{"head_dim": 64, "activation": "swiglu", "norm_place": "pre", "norm_eps": 1e-05, "lr": 0.0118}
MLP neurons of a small language model. Each row is named by its layer, matrix (gate and up: input weights; down: output weights) and neuron, and shows model dimensions 80-175. Each number is 500 + 25 x the weight over its row's rms, rounded and kept within 0 to 999. Numbers have three digits each. A neuron's up and down rows have the sign that makes its largest values positive.
After each neuron's rows, "fires in" lists the words (lower case) most often at its 100 highest values on Wikipedia text that the model never trained on.

L4.gate239:477499488528473516503545491487511487444475503514539485507491486487490491503475502536482483504518492514495470484498478531513512486521505528472483463502544496547525442494495472533512477472471478432460514499539525468477543469534515495499540482528461466523498459476528493461481489487515516484
L4.up239:524480493506507522543486491493501523465488460532484492424525558479491490500513515460515511499483440504517494520517480505525501458484483476512507508503516460509475464508459510505497458494522477457506500498512526489507500499495503530492512492479492525475499492475523493500486485498522571512
L4.down239:501506496508528477526493532481504526466485493498495483470470480495505484474472514480527518489523505509504498531510474497513475488512555500486485486504523503461507445491495468476464506517549513476474519467521498482504494496512490507509547504510505525505489483508542475456498500496511525479
fires in: "he", "black"

L12.gate214:511497490513421469513520505480463505498503541494511555479521498479522539552473472469505490489505501518509489501516512553492484529475520529513474504488486504519501465523517502509503495511456522462483477522494541536551477530531498484499497539522495497490478506521453479513534562454538495526
L12.up214:489529541503519492545476505535498476511499501508497528533489498475575486497472488442530472522506505495506502563469521504490462494512533502488491504475497496493504447496461481473516527523519509492514555514512547503457514505470516482495473510466506495505527528505489499539504485472460541470
L12.down214:525488471504490462496520526525520513515553544466530537542554497515523494498484509496517492478466485476537470520519494488492459505518506459528524521498497536527519538494518517485510460487521488505494478505472524493499484497517531506458576459492491476528495472534494512492470530506495489432
fires in: "the", "a", "former"

L4.gate419:533486490482475516523482515496523538503546443512504517485502508484512532490496452458494507465525546497490502541507495494527486506520524510460501495475535520461492523504527472535465487468504489525538483521532493527515491527512478517485480540484510467511518531492489499506503476451488506527
L4.up419:531518471446499540494482538448512517529516493494505492514497515496504555536550477488511528467484510493474505493522531509531442432542499520515478509483523490501509469482521479486493496485473487474479483501465528540487529512494493543518502524443504495495521534520468532530512525515507469565
L4.down419:498503510449510513516460536467510463514495446460546520482502519486529551493483476509502502504528490497523525504481529493545506501486507511511488504474535507540459526496487502478523504534498488478495483497501520514503513514498527493496479538495506516472503477489485472505470490490482518492
fires in: "international", "local", "national", "regular", "located"

L8.gate385:502491448478487514467465496511540460534509521495503458513490504470517496529493519498514543523512512525497499482500498532466536515492501481536501464506522494465470464491511546478504462521492521494511490524509465487506502503471484484540470450490516481533468512505481494506556506499491519510
L8.up385:432482506462483504471465539463499485480497503452512492475497482499491537480522495485513512503521531549471507522517529457476486489504462537522480469469508472512470497465526539507532509499547507490507529520445462535460484527550464502562514499524454491508487486525517501490522461517474502521
L8.down385:494521437509500479504539519505558491535466510457527477550530498495512505532463473522497493490504464489493518492483503483441503485491529483542450508512503506489493518469509523542515477484519485493505532524485448516466464514532524493529505493515519464542500462448495512494521500483524473491
fires in: "on", "upon", "along", "above"

L12.gate584:481498493551516497486515475511476496507489511498526450536496475490500478510510523527471509451488497501526526466487508481532526487513523513531511494529510513490517462515518458512525470483467499438541482508475480483435489481492553497510464497490449514507485500492477484463504488548510523492
L12.up584:493514521530509497492484500455524483483481523564505532469477498478520481502495524455468514490476503483498491490456464522483515535499501527521517484520521453496472495483516519534467528545545505496519513491510495476492510481495499506511513535494512523531554450492485474508491568491525528491
L12.down584:466521509519503486479475497482464541536489493515513510486508488549527543477500483531472501487528533499488490509459516475483501499538510505531495505505490493499482534507547508518505468466501489493516556439537504487501521499515506478503441480528469497511520493485508496497535491495520506489
fires in: "to", "of", "took"

L5.gate241:464503527513529505474466518532473471479475500498513487527512501490505505499559457478509484491502475502502462523504530503503487461533462454507503469484524514487473503521486471482543519472520496488491471543547477427513438527500511518485518486510523470503503467500456535510510488489532468497
L5.up241:507526521541478509545538548475521486507517542452497510548465522455462560515505489492477492488508494491495456486492474506479558460500492521497502530492516510494501546518497487513472500570502461520489488494488543500538485500525525462486485488460527471490496491466512547511492456514522481477
L5.down241:501501505537487524502498461524486517491514515527483546507483491476538470501503477480489532494476490505507490484516511523528488521514460490516505515493493575525486520484533510460474487525498518531443538491528514546503480504454478568490446529483487485507524556532484501496487507495442486532
fires in: "known", "english", "throughout", "late", "time", "eight"

L10.gate626:482515484478477512500526539516508497472490501507487496448510509475519476529546512530487520476512533489509515502453467486497473543518495462500514450550475506521480462554454554517486520490516527494522472511521507513506515520479463510508519514513511493512519505509502490495487504514496489481
L10.up626:502511474509455511454539509501501467500477480492519519476496561469503488459543522531524565452513559502495525562471500532492533501545487438429528484542540424520513525491475514527494470490494501502468514487498528483489502556503494476526465508510514486549506509494470510532495495531510477548
L10.down626:508507463502467458500518471467529479505474536508515483472494550512452489519499519499430499485524522477499429543475515497504530528517541479561505476471559476481473552478522517467487492553479496531504498499530494539493544478453467514514441511499509482520495548482486497502471466550510495487
fires in: "of", "near", "at"

L10.gate40:472556477491467516480511514521517455498466520510495522467502490461515515513492493507470509519479495443509494523494530479488435494495544514477538503522488524505516545494491488496503489517478504526524514506453507498534496500516500503528570480462527549491528473526503475450500477473509572506
L10.up40:498509463480534517498499469477521487463480501497513504509518440538489534485514537485494447495525530513485526529475536527489526557468481510480484566475493525449509487532457470515514502515534517496507495478516474505459461522504506510520519504472485469503519522522539493476498466509503463467
L10.down40:501504480453483488526504460550516455456508506491529484481506548509527511499501501459525488507488514504524535528486506464477483511495504513504492500526475502497478474503496504507517501476494475483531483478537517465505496501499495489512543502501471504527493519506498442486512490483479497510
fires in: "was", "is", "been", "be"

L3.gate293:481501507530486536515473542483504491524487500505515488500504547487520458472499492501427471506483494471505528476528498502501523486519478535548465490484487510543503497469526532478468492474534524489481474478513500470490508517477495486515549532474454471551505504534546501506573506556471485473
L3.up293:480473488510503489554494502501465543519521493483514445469491528511515494548513467503525499523512424536514524470498489504508490507460498486524497503518493504491510519523485502502532544491529487496524481533546469499496515486495523471480461502515516513502471505506498517529504517482492494492
L3.down293:546461470534542501539494497553498472528562511530502482541497532472444489546469531471491472551481495505518513528509513509493489486488514459480503499492499477509547461524531531519484512507498489498482534505494460505513527481504507510561488533511464496563504508490513520507483505492514526470
fires in: "number", "during", "following", "followed", "numerous"

L12.gate703:486510511504481492501485511529499477511487453502486512552475486499492486528609517498485504520469450521511510456529473476505500496451485505467471513469494479459484455510471484520531446520507505456531466466507524482499495477480446508496537529471547501501512529508480473512473522525477507506
L12.up703:482494535515505504506470512499500496450535485506535519509486486527504489467521537510526533553482446504479523501494488466532545489496504529472439503489515515526511456512469528503532529482501510483487485511467503512494458484474477541496510466517521471525450496501528517483543526462493516504
L12.down703:473489508518517525467517542493528478481542525497503491517513541463506497506512495491510464469493489489521498477506489506446517532442522486512504519489501537492514450474472489521528525497513500503472523522515487482468489511468479512521543547485523506525528472502445554502485489472526472503
fires in: "was", "is"

L9.gate693:496510481520523456487501502488487532488460502495530497491467461515531446519534535495500492526462478468495511499513534480502548514518509482526559496480464521478535503517499560463490496460543506497489489516501462469545525513509515462490483539498472510493460462482484493538558529490479514513
L9.up693:461477472519488526484513485506489488538522506507546502508505441511531480504506526508531481479476507507480501483539543482519480529524432513517466524489483486538512522511483523519497514474511504523476478500479552485501501515468504543512455494450499524496505484515532492446487461498497495550
L9.down693:532484466520500531443496503480470515492468499484521517495523498539499484505503492556557496470491533491485536518484479494492489509541450489486489514480469487474446484543489496504479507459506554505537508540456476543437507486471519504451501461479481468566505496511535511510509468493512450518
fires in: "not", "very", "remained", "rather", "t", "never"

L13.gate499:552494501472491461495516495470494496496501480534514543474511479533515519512549497469533503506524527494482531473533515503501498507490479513494516523465521451478535461464527539537466500497504518522490524518499492518481503522541534516523501502512473545468455510531445459513508523527496517500
L13.up499:478495524511464484499505513527513483510506507525476487561556511493515507499506535489523527458476495525492558539511489492516502521525486498498545528499449522447496540512524521502493507498514526476502516501462511508525544514508461513495553477507472514491506484514514529511488464466515519482
L13.down499:508520506475498492508468523485504513507479512501538508490505497492512537499476497493475509535488536520522476478477480496508478500494487553484483470465471487480502496479514549445497513504515470517517512493471538478520519515487511536507506525466514546490511481505501499505512534548471513469
fires in: "is", "has", "issued"

L11.gate251:477542520480507439527533510518520524498479530465477527429466507494489479530490471503472490470473537471495509517487443493527514511527532493493518492537522482481450514493472518547496470520517489487468544488501509481491529495477468492523486502506517509512525503508539459463482519488528521526
L11.up251:471519466471488465541520515518522507520471516466486531488531474456517489521480463490480533501484527495483528532514475504492475484517511462524520560503497490541520497522511526517536499508482480539477499524502575499502530487516437497467519472473511509475517483510507509492460502505505546502
L11.down251:508501480491544488523504484501514498542538540460478504456492480519519501549520496472539496494552514476511512480474451516514462521496521427512506475481471501492479552495525507526482463524492526528496497485508556529491497480522474508514491463488500500494550481483489466484460480485569463514
fires in: "the", "s", "then"

L11.gate2:514508561509514476516496464481502511465448508529513497506488452498463480476467525495482467509502523503461511482496507514469464500478526533509488524473488474492517482481504511501467469482537486505498482482500451511504534561506514494479474529500490474507457490522502458483485495458521479487
L11.up2:499516556485515510516498434465451491492488474507500520509552473506482477483523537524512494491522477492477533528487505503499507487509447530531517520498496480510512482480506528493517521483536522519480511504504483531499524516542502527477504520501475490483488496520516493451447531472542490453
L11.down2:509492514509523491524517506485490488499517443502520509505512512537474500489506488523524538487480494531502505502494483502536482476486493545507498513444514480486478495487466504505477498537498520506501489494499493509483538493501526524486506498526504465502518537479516516484462461503522521295
fires in: "has", "she", "he", "have", "having", "had"

L11.gate188:455458479530469499439490528526506527526451475485518481494513531521539473495479524460511510509472482511523468503520512564504494506550504562476502539475483505519547537517523499540512520483525490472496486485478482506557540473509516497505458498450531525487468485474521472496524472514476511503
L11.up188:484476521500468498518521558510484504488492471525502513509508529516525453474549522515548479493501522458501505508504432500526480509518452533505506499508500515514508460501500495511515524508486519492490466492506541463496539491512477506535495494487486505490525496525518456500541499548515492503
L11.down188:497454490491501463501492532475521519480509480477534465505522492512540484507517518569464509479512468492470516551514492539498510499521497520508476528485491488502521510521528481470506513472526550476485525531488491534515498449496496518502459469491494521487519490448468480495502493515529534530
fires in: "to", "not", "and", "t", "also"

L9.gate138:504550480504507476488497530452507496470476528464508559460568465459506513481530514475496523492545503532525491516538505537493507531496493536522450549485533503496507481499547483517514508515503499493523482500536538485448509534494527545546507502514486462475515526469433511488517504480503498483
L9.up138:505539507516510506462518496499504454538496471473503503458516467500502503523474517477501519533519503493495496587519495503477490537505512509560447466531473477451547497497489514515526525525525517487501534543486488510478506503488483496508481497497488474498504506495479532558522496489515514537
L9.down138:511468521569517472477483521463500530504517509511482495503463512550474459515489510473489453489464483498497497493494478513512481515504487476531489481471501502504448442491480545484484504524502473494525450497533485474501476498532463502508554500491481470530475480445481488477498477488555521420
fires in: "the", "km", "0", "this", "1"

L13.gate446:481493510535494498515503522478494497482476501453485477540474544492487486502455502480494498462528509508489477509528495487476482481473492526469503468489509489520528515495478518487532538472522528528531523492522503505517499554516504490519486557495494519497506453488488486458525485534500438506
L13.up446:466494514442453505481496502478499486469506523522512477543531470525478471500530496500460501501492504452501514510489462533462453513475498498495535451476490476479502488475495501529506522491510498504503539493504483508461513524526548502495510517498509493506495451497477527536545507512500516485
L13.down446:529472501467530479512482545469502511510488479505514497492486477514497491508474458481467489553533470446573504474512493443476497522538472487515512506468508541537503485518518475514505518465497567531508503446507487537498478506524549483479488550556509508472514456453487490510523547525485501458
fires in: "a", "some", "after", "as", "one"

L10.gate662:550528502483499464498489525489485517520526515493547528481472462513520499517571463497499486481502510498475517502502517498460444518493508520513511478510520536502486478519538542535489491477497514488492517475485495503479484501510486425475486509521484487483474513517457489476523535461494510458
L10.up662:512488511453545483509451500531500445499514535505461493475494483505491472524512504495506525453498467483474448558469535551537520500496508492525463479460551524473511517530518511466515457526490454516508540519490461523490501508503488498493491549459524497456549475513483502496510489497533539497
L10.down662:479514502541494469502458496469526525492499511486490465495537526484550514491486519476493542509549484493506509478481475483473458500436458480531486522537493512503470493481489515459514511521543458508521524519511491504509474521479508466485489550487511465491528486517490552498487501489463493444
fires in: "the"

L9.gate373:476474511520481465529474495529489511478507468518510485502512499474537450507461505515458475495499511479509451548507515516489491557488507473517466504522485518467511525503504483515506502491493516501471489477468515486495498449510498537495480510465519566454506474500481495479534498532537512532
L9.up373:473504473504490430473509486536542520498495538524497503529481471505503497498518502493502508496491480466477488485503466510474532481524486506511447504479525505487516473524553523474504481474515542436464484506463466480464536457516520474477502507517502494472494466495487480502456539485479523526
L9.down373:490503496489522458512507556562509494473507519522518498520486505489543526519504533527488495506541459476480491537505529516484522531487468497502446497480518514466515476493486515518522536495527528514481509542499526485502519445490540484500450495494476471491553459477475516507525498538550535543
fires in: "to", "t", "would", "not", "of"

L11.gate430:511501506512518465547533567519485490480557513495515538488522486503472509493500507452503503474535487505532538465469479504512541527520514503485536514507480528513515487541479453487489514495535501525497473502518523479509543492501460557552535507514508483490520513511511525507456514506508580471
L11.up430:470512476440496506539532501473532521484464507499508514500450502492476471511446556468475453508491497483527527541491532508497497525499482408502526469512475492491502487510507538524512469516484495481500506507462509484486508519525501519503518559496480506519567511561493516490492487463510472508
L11.down430:477527471473531484548509501502511507500525524472478504457469499524495479522496529510479479524470477485482493494499532494438519492473492471509515539481481519497456512483514498474516476503486498479466524569499501457506516468499542461510470541493511473521486490500521459499497465532490497420
fires in: "the", "s", "their", "its", "his"

L8.gate423:484516475501447532524501517461538481451445527487519554461511550538521467487528483536478523468542499515519467419471480496518484506512492525490480494528509500532481494493454500540488475512527518455503524498505484481482547538508497512494503524475492544540508509502515498474482530478510532493
L8.up423:540460496525473502489505488495523487494493473504509453534481496467481471545516485495501503526468483497507446513532494454501500474491516502526524489491532502532492517510499509536522526500506535484446486514510519520492477524547492470504485510501531509489522528519523492552509506487487466505
L8.down423:521471491575497502487501503529513514524514526525518537509436546485500511512519516496500472527525497478498526471491484509527510538513477510502506500487509476526483481495480487476510525524464493486522468487479539534477527521499493475556504483552523482496505502517447474462464471498488499524
fires in: "number", "numerous", "despite", "release"

L13.gate18:461479525477480501483532458497543490501491544535493470479488455465521455459501500503507471508549502526496492478506515498562496496466485502514470487506510515473498550544525515521491475497535474475495531450522531473518515514520504511514496511510493541487487520507511508505540517523511491517
L13.up18:480477493493490504552504480490549541414515490516516458481501447500532455500503529478522509494460476517498463486490485555510489557472505548510534496518524504524503537534547518489525508495510522494506527516487487513457506476510453545542507487493497485510479479499498459455478470512537535478
L13.down18:475504536516489492511508526471488545491498477525497486478494483496508547450533537486512512470474461469497518532491493520512535501525480474509504520523468515479513519481421549481486471489529525476456517487492505491472468463535519502549492497471481499529454456487440478488483467528490528487
fires in: "i", "they", "he", "we", "can", "would"

L10.gate91:500459511496516479505524515495551504456492498500546465495505512482486523493497515548519517469478473511508478505487502513464504537476506470514468489475499524461499501551517453538541474501515498489491495522463488538522554515474471483508494501487510487492537508483469589509514484552553500476
L10.up91:500500539511507526523494481500466514506461488505495540522505479513503535525489514513505493536507440480520491528510478478481507531468527559507493525494477501539514474501503509480507486524462464488471465513468509544516521517496534483522546529506489488512496498523525540481494473511495526490
L10.down91:531519514493518487508513539455520532489468496530543538517495493483523468533515483494491447502510510514493464503493500435561489489486467518509496486504500509499503453483447477493512502477493512503494543508534516476520545503476500514493461523478427484491520522485492580539493517485497476511
fires in: "was", "is"

L10.gate656:538509493511495512549499458524500489500490480466500504485513519448538507521489477471482526519519466503460530502497512483482504514491511483477504536540480471501482540524525489477490502483480529526467507468483519504482540496520502523468494498502466553466522493503509500512508485475539530512
L10.up656:511501465505482467484497514524550511545474495477510550501489478487496532527481522512508524514512453489507535515519551494497505513535459517516509496524498496469552485499523508490515492481474539547510530510514441518505478522490496528483518465496441499475494436482463495497521481468487512512
L10.down656:486497482519521488496485486476536482502515488546516525462506488481475522514536510513467466504528522508498479460476513472477500490483512522501491496511526487519529500498473517489485505478509523522496466515478437472501467489522519492489484544505504544515483458523496508471466477502495510529
fires in: "was", "to", "would", "party", "parliament"

L10.gate379:436497464522512508463500516512512494504533509483501517484520500499471490529499493522523511495486518497548500507549524497521502474496527478548479487497462488477499482498487547507559483494441472522496489489494493496489528494530470519464497525478444476489455446495544540476513489506514528472
L10.up379:504521514471505469532462516499480484505476525542506505528500466489488475477552474486460476498475505498519498524492553499469510525505541470522521505494511475503501500511560491481536513494491506526497508522499523519477465482534465512514502534523531446526489508482469505486491489550465526505
L10.down379:510523454450506509470488489493503503482502489444507486489471500487510498514491524503457507467515551496476511534477488464472468519502479469523472503508455527521468509501510521503482498439523503472506504492508524503474497489517490537482479527490500469496517512452464509481518529516513479519
fires in: "to", "at", "in", "into"

L11.gate324:525485473488460464442484500472506473507485449503469499501548520508452487485517503574485467473489498477539509514498528492476526474491496504526504532538458533497519480524496533500493461471480505517567507476460531499507544473547577475485486503469494508476489484549469508522513485495500457502
L11.up324:493514513519522499507501508514476519504466515484478469513501523482516521496454501463494500503461532513491551478482495516521501511462467509495542547526469485492523539537521540474533475517532501482504553506456467491505493544471505484515487484505479511479469529484484525467456466506473508505
L11.down324:484502536444484473503486484460504525470513492481490477503494476516507498496498542483511495458469471528493457520506480480537468498493472506489492509475516534506542532511511494514476456513522533484480518510510534518483511515512475491451503487546522520534469461477515463479526484517485488526
fires in: "has", "had", "have", "having"

L4.gate626:535530495496530480471498557472510472469498506522492471492464509512498461493519520518492487504500496485525498507500506465552475505513474525486523488533532491479491459486530507505495544508556474476468452518501503515503511492526496520543501468540487513519509484470517524468483505459522545506
L4.up626:499510496490484526442503510481523506445518485499476485480494488507505477526470501534453549416497538529467476526484517436515528504469500500528496491508537514496510481510483514477528519512522510478489503498518513495470525542532497523529505446478501528498482467506528495554515511457513526506
L4.down626:471518508516496463543480527432520492468528519466503443498496474524459521526536527495503522504508530494495500491478529482485483520535537515485503505460506545475494492473538554522440491520507497487483491515491532513492541460500480500489530487502496471469497487486497474465500545501520529515
fires in: "he", "head", "health", "height"

L9.gate359:459496533481476454492512507512506460474513508532477515525542510486479490490523512512555510523476497538478509501524488479475537495450499510517510506485519505485479503513475513494443476496501512502485480510456488521478490552475510541537491482493502542471486510525483462446476499516463515479
L9.up359:470512477528513468493500491512530494487492475510477493530540548503498466540498500531478503501504485462521502561538487473494507508527522491498532481456455502529494518490483492525488503484512521486480515520485481502505486515472466458476453524473512509487538509506491492489487477506527534483
L9.down359:488489485480517500520480464511503441446483454541470502487502516522488487497520503467500469513501461489465515539544501460530469540473512491493530478504526523491483525515522494502493535486492495510503485523493496487493500486485502503489477493521556531525519468466483447516501504537512496417
fires in: "is", "are", "area", "being", "areas"

L5.gate540:521513488524534474490495532449500516539509481494564521508493498505489481500506503481499496502504505536487499529499518548514511552491509516533465518524530479515484481514521504553515458545520498493499520478513505531534488491524549517495476507478487484496500504471501494507522488502517491418
L5.up540:542535472449517525485502549502488456493512460515516493506488535499501514534534473509449514502523492498525486489501520483543532489487486537481473502482515498491529495509497437506512439558502511508446486497460509523515486540486487504547510566498489484499545519486498511525528435518509486518
L5.down540:516473498508519456494519475506459509495454483515510481498497483465493503524491502481486523521511516522519494490471528533487498481487509560554481470517532522445489483528471491567520474531515452519488492516509504500520490528515477474525500545467484529458509513489513489538516477470492450439
fires in: "local", "northern", "located", "location", "senior"

L12.gate586:502481489502535504455485547496507534496483520508453468490504435503518481523483495507496498500495496475507480519505478488500509468520468508461457498487517457458495475511515519474505521500528500464495516496480484510507452478469564511487505496493449492530515488489476473483502525485494501546
L12.up586:475518489516487460479492496493525426468537502437514453491537468516465476529507489509477565540545512477483500549489456486527534523453456495512483489510464505534478528513481499503505515495526498491491491526462507510519457496541475506508517525505490521479517525456508511532487523529512510477
L12.down586:522550454496454486491476482533488492521492521519511493446512502535522506553532513490509517508492499530479489511516522513468526527546496549526523503471502497503510554484550513503463509487484503503488517493516469507525485489527502523530496493501467500507494488474497502519490508495464531501
fires in: "to", "can", "town", "would", "might"

L9.gate576:537453492506471510525479520503505504536509496469494506493493497482506499535495513523497560524486469518576466466491475514460528505491488505548539458494470462449520460498527470488491509487525504484485510477512508479493531474539526473461451489538474498558494494487518485517494478470520496544
L9.up576:478525490479486511482493506505503486508481474544481490459521514506463511434484458532515492496501473482478471499474525498490483496449516468488486449504492505484535501497465523503529507487511482478498521504534514518469492475483473497559467477480489502501500482501527487479521515523500484549
L9.down576:473517465563577505530469461503479502507459496490513517512482521457519493542483504469538497491542477549449477529510498459487517487498501507498519521503513527502514511495465516491502537487503486481515457540494467483477467490547458510532480500503493488461560504503474495505516495458521496501
fires in: "on", "for", "of", "upon", "following"

L12.gate416:511502489490495476490518549500446482477482507492508519586542551530496545475493496503486514505466483518431502502482476503521448527503476470518520523480535473491524503510485465460540492501447481478474490512486528473459486480519478528549520529454508518475507479513534479511547507529515464527
L12.up416:514500535461471485465515505476531519478477526553515499524524472490508469487468497506486473493496517489485515545489489440509476493514456488487552477518493486514473474482510445462479497527493505475494534463491529495466495516514529522496498502490467528557505482520477485491517479487521484491
L12.down416:487533489520487451457467512551521511528465512413467487512539485501497466536483505496492534494470485507536475481497494480519536542477499491505488477498503467488450512456457479485472513501518458494516531452513531483512517512496511503505481475502506470503486476461480446466454475510521537464
fires in: "some", "every", "one", "much", "any"

L10.gate121:513480517518489529544459525507465521496533480540526458473501492514505465490492547478511475471505487460474518525523557555513467521499505493495518469517491517444536519539481433484481505496481456509500464485519491502494507503532478478506489531464507481499521478501488488489515464475498525499
L10.up121:549481542506508532528474469493463535509495533523482502523493520527536533512478506491508464504507487479487478486492482496506462516506518518466487514497430492529526494469487500542469502522516494465462484493510510525513519526552502531494523542562482449480489541480523470512522506515507448503
L10.down121:448510484499495520486451484479527472493510531509490507503473503489499513492506565505521527510499488521507485504549521517462483490473500516503524520521492485515504497476492506500514478531489507498544493535530488487512522508487497554482516512537524523490528498478488519499492465485470501527
fires in: "a", "age", "minister"

L11.gate591:505510495485490477493484519474480505511522514461558490500513480526526511495509510490520499451495488462497481551511523494500462492522569477483499541481558502504521514508501507529506479455498517450492481498505505470514499498494490503486518482512529491497495499530484528499481503471510549517
L11.up591:549512502508471483511517459496530482467465471515495533526509488438511514509523459515498515521493472466537527487492509516510523517534494501517495515518507484442521528487534536523507515514482517504499574467487499513481517525472495487498464493520462562486528478470472450473496512480449530474
L11.down591:498497523525558509500502520460516498484514475466497477503522520511496534475513508492515510512496525528480481526504508516484524498454503450528485512516470482498488471477524473521510515506539479478564528486475473483499503495457518503533457495480502529500529511536481520445469482501495479480
fires in: "would", "to", "did", "could", "should"

L13.gate449:518471473531484460481448526515496495454451485506434466474514478486486502473459520531516492456483464500560460459534503522507522493501484543527473516492487496522505520562457449485518498518500483482521506521508521509451521522497489507539512510503556530471553470504501506461487537481515490507
L13.up449:494530489559482467466480505510489491449455492488464550464521509533518503533529496543513466470502537483537510495493467529514517493496495504484503538492488526491511496560458458547507521551488468493509527497438498478491512472488526509517468522472487534513489484529494522471521487534532451517
L13.down449:479502522489465499489507494499481482484476484496535514525538536516514492520483492545511493469455484439514532551512513475490487498505478495506501499521505470500534513481456518483546526450469479515498451522490496470533545481511453502505466511468466482460493520530517512525460523511473472509
fires in: "was", "another", "highest", "northern", "is", "were"

L10.gate3:504540502502469524496507550508480511543465496522509505484490472495480485491520529493484486511505513512471489496488513566521500537530493529483529501496513514465535525527491468502529557498537514495483473462508469478527529488533483475520457523449465537480459472490463522459537500462509505488
L10.up3:524480505523477513527479517511478499507497483497459449482523507440512523525512516460482463439489471482528453516466516538461444493519498497536517493466522505471510509496532555508466475521485511493503495485513494497499486472476504485490444502487530492487504513471512486538524528477524527487
L10.down3:483517449521457504532493540481531466484498555518478470500509492466477505496515487480524486542487505483536496524479466485482503488508468525502506486528491506483536437492459508483541505505470528475514486503499534487526513483506520569504517489438500542526472521509493530516500494500499541582
fires in: "of", "a"

L4.gate518:455521480499512511506456494481473512479486497506466487499498496468491493492509482519499478506510482483497477485499524513482525485466515497501507506509545468506545444492491511504520513510495513480487502539536488521508513477503554541507466481460438487465528464454496523497477520483525518507
L4.up518:485486537512477448465475517478514515479500527545513476530482490517498502528498516488494507509513514487472460483509466504520503546436492488463500550520507463508492558481465465501473488467495516484511541477453510513539526504480525509490528525508463512498506457508484468527475529500496493532
L4.down518:488542509493493477475529491516531490544486466487520472470465491487488480501560509537490508500473493547515554497551564468499527489511501522511476528511502477476511500482529484473507496544508526482502534559539464499443495449484523526535489514506488511507517541532497515453529543506502513473
fires in: "to", "may", "wife", "matches", "might", "at"

L12.gate324:498560482523511512535525489509522519481499475514454505492471505460488505508535475492512517499525530472537512527494482491514519485512520488535478476527468505459441513505538487510500498507492536516519517509490478507475527538489500510514574536525506515522490470459511484494494516494488522509
L12.up324:477513515524479475492519520533525491525468448496493528509530490465500469484496508503503520501491510498528471526489465522485530495495531448533510505469485508466494486501524524536495479528486480493518485484509542531499480500481462463488472507513496497476475516491475529507508480563565463514
L12.down324:485528494496492498504449495469534505490520515492512479504505459501456513473484510472516477510495494458505504507485526475502478521462519476488499492507490479458518543540500485484506466503442534489526526459494499514528538479531487511530479509504503514552512506435484461471484529484479462441
fires in: "the", "at", "then"

L9.gate207:498513552473485466515554499525476448517520489484512528537488494506489530522542490432469499507448446476486530542497553485518500508546566500525512530518532472533476456489522481510519482466515491490508501535486498504528459502549468512540510502482502490471513473501475509510476506487545506506
L9.up207:491506551521522478494493478528492481540490498496491470513514479493473496479524533466548510484504472517476492491520481487525553493511514529533492529500485471456466549538524480493499521517526556540545492522492469495540549493495471548487504490479523520467535453553530467475520463470489474498
L9.down207:486535495481495448461508474502520470514484539473463520497515545489533529485510507532474514473485490499523500537480490454503522508528497542530541502496517494490512485507482515522487466483497545497503493533490518512514512512528502514516507521529445517455531466545555484465483508497536493469
fires in: "has", "was", "worked", "played", "is", "became"

L3.gate346:521465508493465466482476498518471506527461507491517473507471515501482536487529485501476504512503503453514525493530515482444480497507500503558504487490511476484501460538520498532509474461485480489477510498525490515482466461499507511531521540498521541535453484462481554485484542506525495498
L3.up346:528486459496467487518517547477491521519483446508498524501496497520496508484492487500501527505496493506476490505511475471493535513503458550560485472496533477488476501461472474485499491498509510534497533520483503486446515464465473505520492522515524454512515519523532461502512534508510529497
L3.down346:481493534520490496511513497450473507495505537467516516489458539499538513514512526492534538495486509553513495480481519516539541500465491488524511485489513528517528486521516477501514484514521468496535487475471496438468498512503472496519479530522543484515508509501476513529475508502502519522
fires in: "was", "were", "view"